From a checkpoint of a small transformer trained on Wikipedia.
Architecture: no biases in attention or MLP, tied embeddings, normalized queries and keys.
MLP neurons of a small language model. Each row is named by its layer, matrix (gate and up: input weights; down: output weights) and neuron, and shows model dimensions 149-276. Each number is 500 + 40 x the weight over its row's rms, rounded and kept within 0 to 999. Numbers have three digits each. A neuron's up and down rows have the sign that makes its largest values positive.
A block is one neuron, or neurons of one layer that tend to fire together. Before each block is what it responds to, as a language model described it from the Wikipedia text at the highest values.

Description: Head nouns inside proper names or descriptive noun phrases that need a following word, such as Marine (Corps), Register (of), highway(s), website, Museum; also as, by, through.
L3.gate306:460497546449489488518529487491521489535556477503506504530489485488484479514481467489539520460594527490528506537506481525584480463536476462436473504543516551469558492502504543577548496548532458532471477487485500532444387530466534524470542574537519473542519602507529418440485427484455484431489451565524482505589599465537516514443495542546479526487437520460472472480535523445503597423501
L3.up306:570547538481521511498462596475559516519487470482509490528554505507487528526489527576492551498509556504474527428526519532473486439476497424436504484540492565450578433550522521509440490544487563522480516566487555429485418524502524506430509522529517399538496487501467416515434454470587539478524536526540502511514477505480506553444443503490452501482484550505536454548523511491504538458476
L3.down306:507458574443520587482468530502484502503520493471455547503505492571495498480578487534466502498517494496452535546502552416510519498498460553467493447523577558387454489575481502572541511552510456499491509489537451505544580534420472521519554482513477475464467528498406471466584577514417551552493519523509525468499515454473476514444549519413557493442459498521532484608498481457516536441582

Description: Four-digit years, or the last two digits of a split year, ending a date after in, a month, or a comma, e.g. in 1978, 13 March 1946, 15|62.
L3.gate627:552496447481505542508430478501484527442454432535511508427448489464445509488535519493446512530456490506483475449481530494516434516543499507512508437393518550470484473478522560482491497479507496482458498545507515418485520509536493460499556585450503509407503433491423445539434504488576528507538541526432471517475530441421444517483564476437586429489504588543494554540549489481478485502528
L3.up627:468537448442415541423559512571577510529475522535501519469518476493552552527516478433514461512533536501482523530491476431470499517506476435503539488486506430493451508481521535499495535545508503543476501557535487431453580474479533466535408440495435475523545477512460448499511540526479518516516455462515484479493537580410531549507500548562497509502516540493504426554485570457460499545475
L3.down627:532449475434528508469498529552540541475427572512438475520509520476551529575549529527574476442539529487455562538521480533530435536494561472495486449530516498435508506472515479474543458514501519516514541520469512450499513466485434483580517534492520416540478484486524520466471554485537483509483557576487515564608466483458543493473467485511520508428478420513479442550470554493473462596461

Description: Four-digit year tokens completing a date, usually after in, a month name or a comma, e.g. December 2012, in 1937, 1976.
L5.gate214:519439461534508551432464507529542446484493456538484472456510458485495512524428505516469532447551477502518519519558449471458505480434496530489471459492496550504478538549450533494498446471543539476459549470506533544500475527555536523506483502548585515581553460534468484477486547523544411484494451477456487454466556521451510459484544452460523538524506513421533531446554390384559527468634
L5.up214:537460528478508531494452484535505457521453537480491537478519485538530597567507500501462489561447501482467556519410485476520482485522520488481463517461590484505550481496503507534469450495506535501473449401533502462480507410555557533540448511453459521444531523460508466469554408419549511470500568517496523487535547456490507530498445548443494533442476490494419484365545487528522453472545
L5.down214:571504517528500540430425455480540499500523592476513492468470570478502526471541459413544465531471529398478532446476538525498565495582524477556464480502429519546453540510487517498509497508529460548539505484447399529457548538468526594476472550474484501518458496487541525528468524488550528466472462483509513417536438485554571442435506577456574566589506486497443574496578480538544441454503
L5.gate250:487464469546531549508462499453573420564515426490469476471572461484519547548511556540467493560465529562542440600547550515454540466408514467441531504446520543470522448506487488492523485390538509441534438495547512557475512526509510489546496492526482546460509442463514550488533427508538487471543542493542512499478455471547490488583487480487508523500568510502546565474563469484461470483471
L5.up250:455530565522482515519501410505566405484491400529499455489537468449477554520421508472539511502484489550554491557554564428562521505516470456463506550455525470432561458485493557516438506456475448454535507463557458518541520504550512478512507497474516522522541529439463496533547448509514474530554481492470602575491555476532555495499388491532555462449576501506497524502508626485459486490489
L5.down250:503551457483492501432509520508439520461471517568482511451461461566513497508479391476473478510503492498549542488523555533499397522467476502477512470398490491547458440519563564525549531532526526526501488576566449534476478516516506474558507422376462504534499434474526505547524521512537489472480523411469539454481489529515467499547496540470477510529562485482503504487508557440446521536502
L5.gate299:511526424474521555491584488500538538520535530459536576463529478556507540579521508556462467547469487527535506506483514496512489473494519491492490541515500533569486527531415495525509532562510467497499498534589435504427588532539597555470538503538526560533475475431576483514502537522499482458525483476470478509515559444475465517443459454447529486500525508521499507515532561517512476480462
L5.up299:534452488506539502440530443518493477444492484513527540463497473498398441431489480535502505491513443496535546460495507465489463442448553504460525502469546530553476500577450452497518502488526548542472490496562476482500524474560409535459491525520513517532518517423545517524489505465581571486548493524500522545468523423503430525419492519455494464434534484467462478524504490533511564443586
L5.down299:450474464510524452537532515508553443454517440490427552508494485519435535473474511484559583566527478489523476486563491499510534512527593508443507472524511527538528467503435438524551554467461489471490485536565472468511408617561521454521570511527478499530577433416566491514441443455573473465476440573530540470550571441534415509485522502480477567456547526431484446568516456506504482491616
L5.gate348:509502431542470492499454496557598499528538415512508496455495488510512595580508502519480534493538541572515541505511519540475509492539444489475431528430547474530530505518480524501483466486477469502527518431515525534484558446484520497542595485518455497439523420421511549530561443437527490507539549518515514554474490481474523543543575536561530522437582517522541485468576482396531488468476
L5.up348:538458542495479474494569460498542533470543465472553494502445551514455528440460543490553457582480548520577561514572484470514531488504501555514485494475498532506559523499459567478486515517460465479515477401553454552502489483447451409522520534418554487448498548532570463443451534508593513487573431477490520501520505501437420534528486511466533469512441537487529436485507468401513548432477
L5.down348:510501455458521542491571510459455463454500549457573415478558480489533465536490508539537534511463441463479504563519431488473441517459527453533482547522517550477502583483477494483463490535514480539458511520483526563476509518479441477565481551503496472522502514473551525481522520527574491507521551435477459475520472519491502482541519468465487554525489479463544534478446434489549519455580

Description: Two-digit number tokens, mostly day-of-month numbers in dates or the first digits of a year, as in born 23 June, May 23, c. 1495.
L6.gate91:472417461465457531490486522466480457437544429505553424521473542441544515496501516543451471555515478486490519493559474556491586449487488494519419554482473493535476536528527534492533517552459464549520489470522470494497558498450526524499473500480503467472525521492546521543504487427532526483551568459563560466526568475492508559526488517537470487539545505491434512449433542454431527409464
L6.up91:487516551471491494549517434469499509449506504433495492484499545515488494454497456511499501551542501452476510454522485484455515505457492507499494532570414555507495433536446506483501487594460507445456455467415547468473427541459470493483477459466516478477464464531498415466513533487519454566476476527508485504445508505555424472519479493526455515453472500451495543444364487491510464468470
L6.down91:516498517468483483513510538600512509444535510545480514452576430495512460470458465499450522540531489546436557428482489498466510497553518482498441513543458556529413488541491524525551507491478503523495471522461618456486582517454513492503444529499473512452487429500479468553504508485448511499493469466431491559541521475518497536469530474491502526531573522542547432502537485493444483513501
L6.gate378:490470429484470495526480520449572493460508509479486535557448477488460468544511610519414510521490577504483503483520524499561503403494470564453435506465470501499522417558477486516542556496497468489566506500584505440490489474515560559502449505565452545597517428488486435561512472518501463514491524514503486390467473484528503545546514485562562524507495458453419455562426479465488493471524
L6.up378:529468488478477510514528421440463499431489593455434499559524518519561509495520505500480524464586464535528475511456490496574406523474487477519494509494482478435490552525557433480530463510529482496447527514459514492531499542550407505458442489493527448491496478527503539492527510487499512455516470583501531480460559532507524417541498483471518578455488478534461472602436437532599452507452
L6.down378:471473435512444513490521478487584430527561471481472532479464534475525513397451474471546506480514504451509448551470556526436505451522481474464478506487537519453482397546551450487504512546556459582551500544522498486525534564432483533532525470556451462479417553519471585549526532539482516498467498566470540476523498477519474510520471521448546523456412499530495506518474485444413468501421
L6.gate515:523533465472573559564476433496463474500490521545507582479544513395475434542540540534519486496502558457533440465455539556488519488514453553458413476441577523439532529568501468535561479548522564458509488565480455456535502438482455483482446549468468493498409486543470495503546485480504539459557521495471543483472507466452483535431507501443481515443519461484525530537429529478367560516497
L6.up515:559519492543474568499433465466518546415501508575447461500465533498528490517463470475559459535524465496543524503501514551504449447488481524494480509473431562545483502483432443529526478446552529487500507516462532408434515537570539499434476472424470531579504575541479525501473518456470487488489446474463472502554444451475454476527497430468497473553453456341524506501420520469562496578494
L6.down515:472478578497481524510492531478486507497474496417470499442426490473513458587501418515453477490457479527501484481507488477494471468548511498611498413559469483523548457498527503496513555530480472555469522516518546510543542490518482520491463540570517503487525540597488391520517456535541490437491512506508497487465452492569360502548484498411616523550408515414535614515461548571456444476511
L6.gate650:443457467452506468503480518515432508467501537544581514569457504502470425590472457492506507563545546547575501519510437491460478463541490496524544518547515541462453507557392546551542531520512561560555527419507498441445471553496532502474466504533480508462443421450497516519427476498540526515561515441491497537503475477497538570527499486467503542577482491479504510530468519504507525477488
L6.up650:489534512516539514508521512557441530502574492477496521467458483495472502467481554433488511523451453516437478526470473500447539471460476497510489490482534530481450538491511507478537481524507526533511490454506485480534501501536471456491538504508498523537500559449475470513594536552418540539453493508515511462514509538501482478570471452540507547472541468447477550465514525507479453496476
L6.down650:535463533463539522519507498499520542527513427508531536555458506473501513528476414406408488468430464478505450413500444531460534462599511543542527483543497470430538504541452514533444545557520477559460566531510540469557555464564487520496445556534540407470489483481436535540533471495497464505457483493517487527498536517585521503541540535474450523506523454502575554460469489467487481486534

Description: First token of a number, date, or name opening a parenthetical or field, e.g. birth-date digits after "(" or "born", foreign-script names.
L5.gate61:518473452493496504474571424459543479463533517492431480520496476520432596465509448491532446551526530479495429552473483521451542541499479463548456518525518507476476498463454460419502461494427495463514554463507453484586481519613503474503526518489501516480503485552486534453462565523485519495420482528604438471443528521553523515510495449537522551455443436543496472539490532482461533530514
L5.up61:452469444477463421521522440490532518517480451458496523493583472546500512456432561515451587557543541489517456529486547455508503501445442401524536416523462532545471502482552503519493521478470405478515438523452454486474566479446471439509484489565503537458520542448485456445510482501404494466509536448510524582481486438521605465486455596525480520520490490519482482453473479439418534551471
L5.down61:474519477465461563535457446461464509480467524525489547455531508419444563353506466501540485490496504567488509559512529616527489495487585418520522540497490451553461480474474505469514497500543484487511509461577549513480454481568509528487536491490522490450546468496466542471504525495492501457420442475568553461509484479511564424574525517485482527558540538516480435482503491477471539419527
L5.gate78:599485481524457535473524464539514426416500530558469529498506549538455549536585510495477473469545490486519477487502487538465479488462520573515456542430489528501553487540444571441522450478481499446545566530512490583538530493491498486570460535485429478530475471532494501476530490444488470442546532441528437438459538460469498506559519501513499459472529568508529540506514514504433510416438
L5.up78:411488516355525556510554487578542493442562519516453443544506464485553525445496516406543509447448510474437486503539525514482495481495434544539493449525475584487510465453459533490493511519440505522542552565475573524508427479447519550480496507487479564502494451511551546533504461507509564458503484569540537516409575464480570525509496467442585508491463474504462482454503520570506453527497
L5.down78:510483414493573488437562498529497567515499468558456498473512551556525478517449524458543459451426495518539508542532430511587497463480529496501511544509501459481487523486502484580484462481434470550468512445465554460542510541478557536484493482461623499494484462521440550422499538430492545431509428513491528523473552481516491546581494469433547526448457450525512498551487482482555537408512
L5.gate555:457515537451523560513590559525492461498431433495480507494485452555449521514452478486507530453530483474569468503490474487509446540472462483517490427552474477492489473478509444486458539418487525485441443526515560454509415452443516418495478544526440469530508518541458472512445450497510460541471439569504509603486492498510415507561483551472548489515560508456523447509430448498509552434470
L5.up555:471489513406497512397507458523482520415539476523468553548505472486616561511555575548466460520501497485516484491510459577540411490535540523477554499481520542500465530543478527525487486510509496444516469516558543537445594472616424498634521492503502523521443484515564469518500442491525548541544514486486466548479444492535481532520574520493388574522501517532491567517489581523547521373546
L5.down555:448475456526499471485494580517524445505489488456459513530481492512523415539550560488401528463491485483506408526568419468511457452472441486445494511525474505534405516516489490537481497452438509468450439488468480452557544495541478513484485569537513512507468565582502523532475487450480485460479470476500503528382508484546446514562482503531538480470500470537504485546516489419517501488542
L5.gate722:524456552514459568553503448520463481462516503497538547508588511496496553509460543488471475483512581491551432542474487477447448520451506535530508479542516508499457503542506477503511480499431506451460553515478584513483525521482494549398430551545466453514493501570500521445455491461478519543522538543580462495445485408574505587546515472472510519474474464415557523559551507408523516565467
L5.up722:462505470455465524525542495509533500483523534465482518529560487556528502498466521480475470557544464542529455544555515527547474496544459457545486485483519477489499503511442469577496515543497481462509524536399530448527473468499506529513476459484470653484592555539466527495578460520545466484495518486490485453496482484465500564465546548518457479454509540437516553516510554412495541494491
L5.down722:495477468459435536520511505441545517483472435511480553525522526505500552527456585495458500501497550547449499512492443516516538440551420519470429487463519561553517482472569529536393515520484463401427513461576512434527473494541500491423499525592547493516564484506435477519494442506513516471526430466510462437462503456498466507602558484487455440448471483493497583443489462459490539549437

Description: Leading number token right after on, in, the or by, mostly the day in dates (On 17 May) or a year's first digits (In 16|30); also "following" after the.
L3.gate685:517551525535519551554520492513502476520553500492529446465570535561466465521499486423518506588505434433548515478541493466559460553465563460527492568433499522548425469565515483482451507455386489566548549480540542450515504465537564538495490540583495519542441483453496538554537468534512547489539484517555477503466508415506529463464465543475490530506535444440549465531516553451429481487456
L3.up685:493540469486529511463503591512523517522491560535555483565541530473506476523463519425528484535485508462547490459450461498539523511471417498565446508486484525514563451508523480460462501561495426446493494543545447576474533523556450462474492518527471420528541451561514468529525553435514513511534490534492512494487490475504503525423479467493424494520584491517472559537464528472489521448538
L3.down685:549511486491466572518561463491545559471470452530543472539523534487503532517530480465444496519502440538497556493492399507481459440481541507510493558486509414521545524529511505470494445544608451535556516504542458512486536515487503522586479526505439518551471505487425445503512516496541534505526482494484469527465476451527510463462467576446544485521489473479515527530539463498487485491580

Description: Four-digit year tokens (or their final digits) completing a date, especially after a month or "Month day,", as in October 1972, December 4, 1942, in 2014.
L6.gate43:515508465445433514488562450560554511452543556542496565442542470542478546528494461505484475471470600424504567450505538577477565481539525452526501492488473606494516520472474512444480480488525484484514492481503478542498510520449442481489575445506472530511499560468511524431532526529500522458432488542501523486547485519578475424514440481488522539465528521589489514506468586501507490411432
L6.up43:499479500461503459468519478526543517423485526609478425487556396468517575458491495550451464526438502501530496482443496478466536460513493511453523531498483462479460448472429411511611516508512449463527537559552526473450454502503447470470507437467448515495477459499501571554548499483518473418509557549556452500510450459482504519547429485504496551480511510482487446492518466531488453461487
L6.down43:575499482535540494489519459449523554456516481468597512454542546531520466521499493524472575504503563437513575425442533530477506471495549521481505454498471500520407467526482529486533510504534484443516483475541474448523453505427452497512484553552422548530462508559557509467532406538497549588485602557492583549487487475552505490524490507458442530488525581493499514474549526464487486493551
L6.gate404:532414471501473482480480412528479480403551468518522503387521519420478487488521476515466490532474571502553486510499415529472595493542544426455481496460472509535497507495459499499464537503444508515493530493549440518415483457502555511543545486515444491486504501484523534502503496483535463495482506461558511514504484559518503441518452597578461485467470522531471538474434513468503560495443
L6.up404:564443479527558515476521450464563446418506555524510542450557510600544575570552431473504533503528510499547455478451517570469541564469504456498554520387451475556528527494524516528492497565507483537415522431550467479521465545482451553489454536467505532518482451522513478477514500512441492452519510447468511549525503458521498472578422549491416488447491500493469483467483465497466492444455
L6.down404:535411455442434473378520539499511502540483553486537482505538492490492522594514511505497545454511480450590445530479525522429447455443479496554520480523487480469532480475431515562473538558575556479539542484486459405384445513451465501513439575462480548457534473507562451448452410520480494437488509535472491525491516447515475461545512468439486476540424561497509558477567453419497519455547
L6.gate499:443531496554486467417548484477555494445459523560463481515516493479496517523496515533530532479514494489521522491490563493503476580453529491531605480508459531561401487501461511530551471562563519511475542497534409401515472456403438526497469545389480516498523544485495484523542534495504441499511493466512437553489502560499513454474419522543580464523451498507481438512507527535538428499458
L6.up499:506452541456490482518503457528509544506495508522498533431535463433462535589571551517419508489562505475566537538554550558543525527494516494472479513444571525510539509479501483488481479525556456474492466443475500488478451496483515517486491523514523473512505430464424474492441534511498545516561498512440481542571463473544541468522396528510461555392541509505456504477506520470417480457490
L6.down499:463475477458568473460493445474484509511488567500525504470523535535523545522477474505450511408521466502561565581437490479507484512513523493533509534475468486448434524420525502530460467508544512485455443518510474452511479549533471495544506484464462530479511477401512509455514464451523508513487580467522475536517518515525481503519421539544523549484468508488529553506488525478496517482561
L6.gate636:500548472488516536448458457503523500434560472523527416469526526476498535565542534499456476514493471516537504518486461467498583524438486497528554532477432492427471506513514528501483450535495521514495435541548529496582512491531488558562506476454496509535512570466491543436522517498551483505491527498526492491486439458483496498580527539534607489517420504544533512525539417482485431482531
L6.up636:567458581513513504497488527515454559465558482485496487511464528569514465555555483584521617443449394517488509526442482455448410527590548486452507483489485483458456546550543561482551490459437433511481478515520464496542436447550468519520521489496533486473472502428487470495455536494496493528539484540530436484453546410499484523487501511496427508456522582494455499492486526443494504526455
L6.down636:503508469515485488436444436505520400541529544491476528543452516509471487565464492514474533572508457487560510488484528533544567526513489472470450528533480461485538470607550569510527572500531448499542444485527516491512517481536424482426614507495505504450455588448526488452508571410552614439476470592484519503493491508466460478505510551485522427481538553455515506475496587436454495522475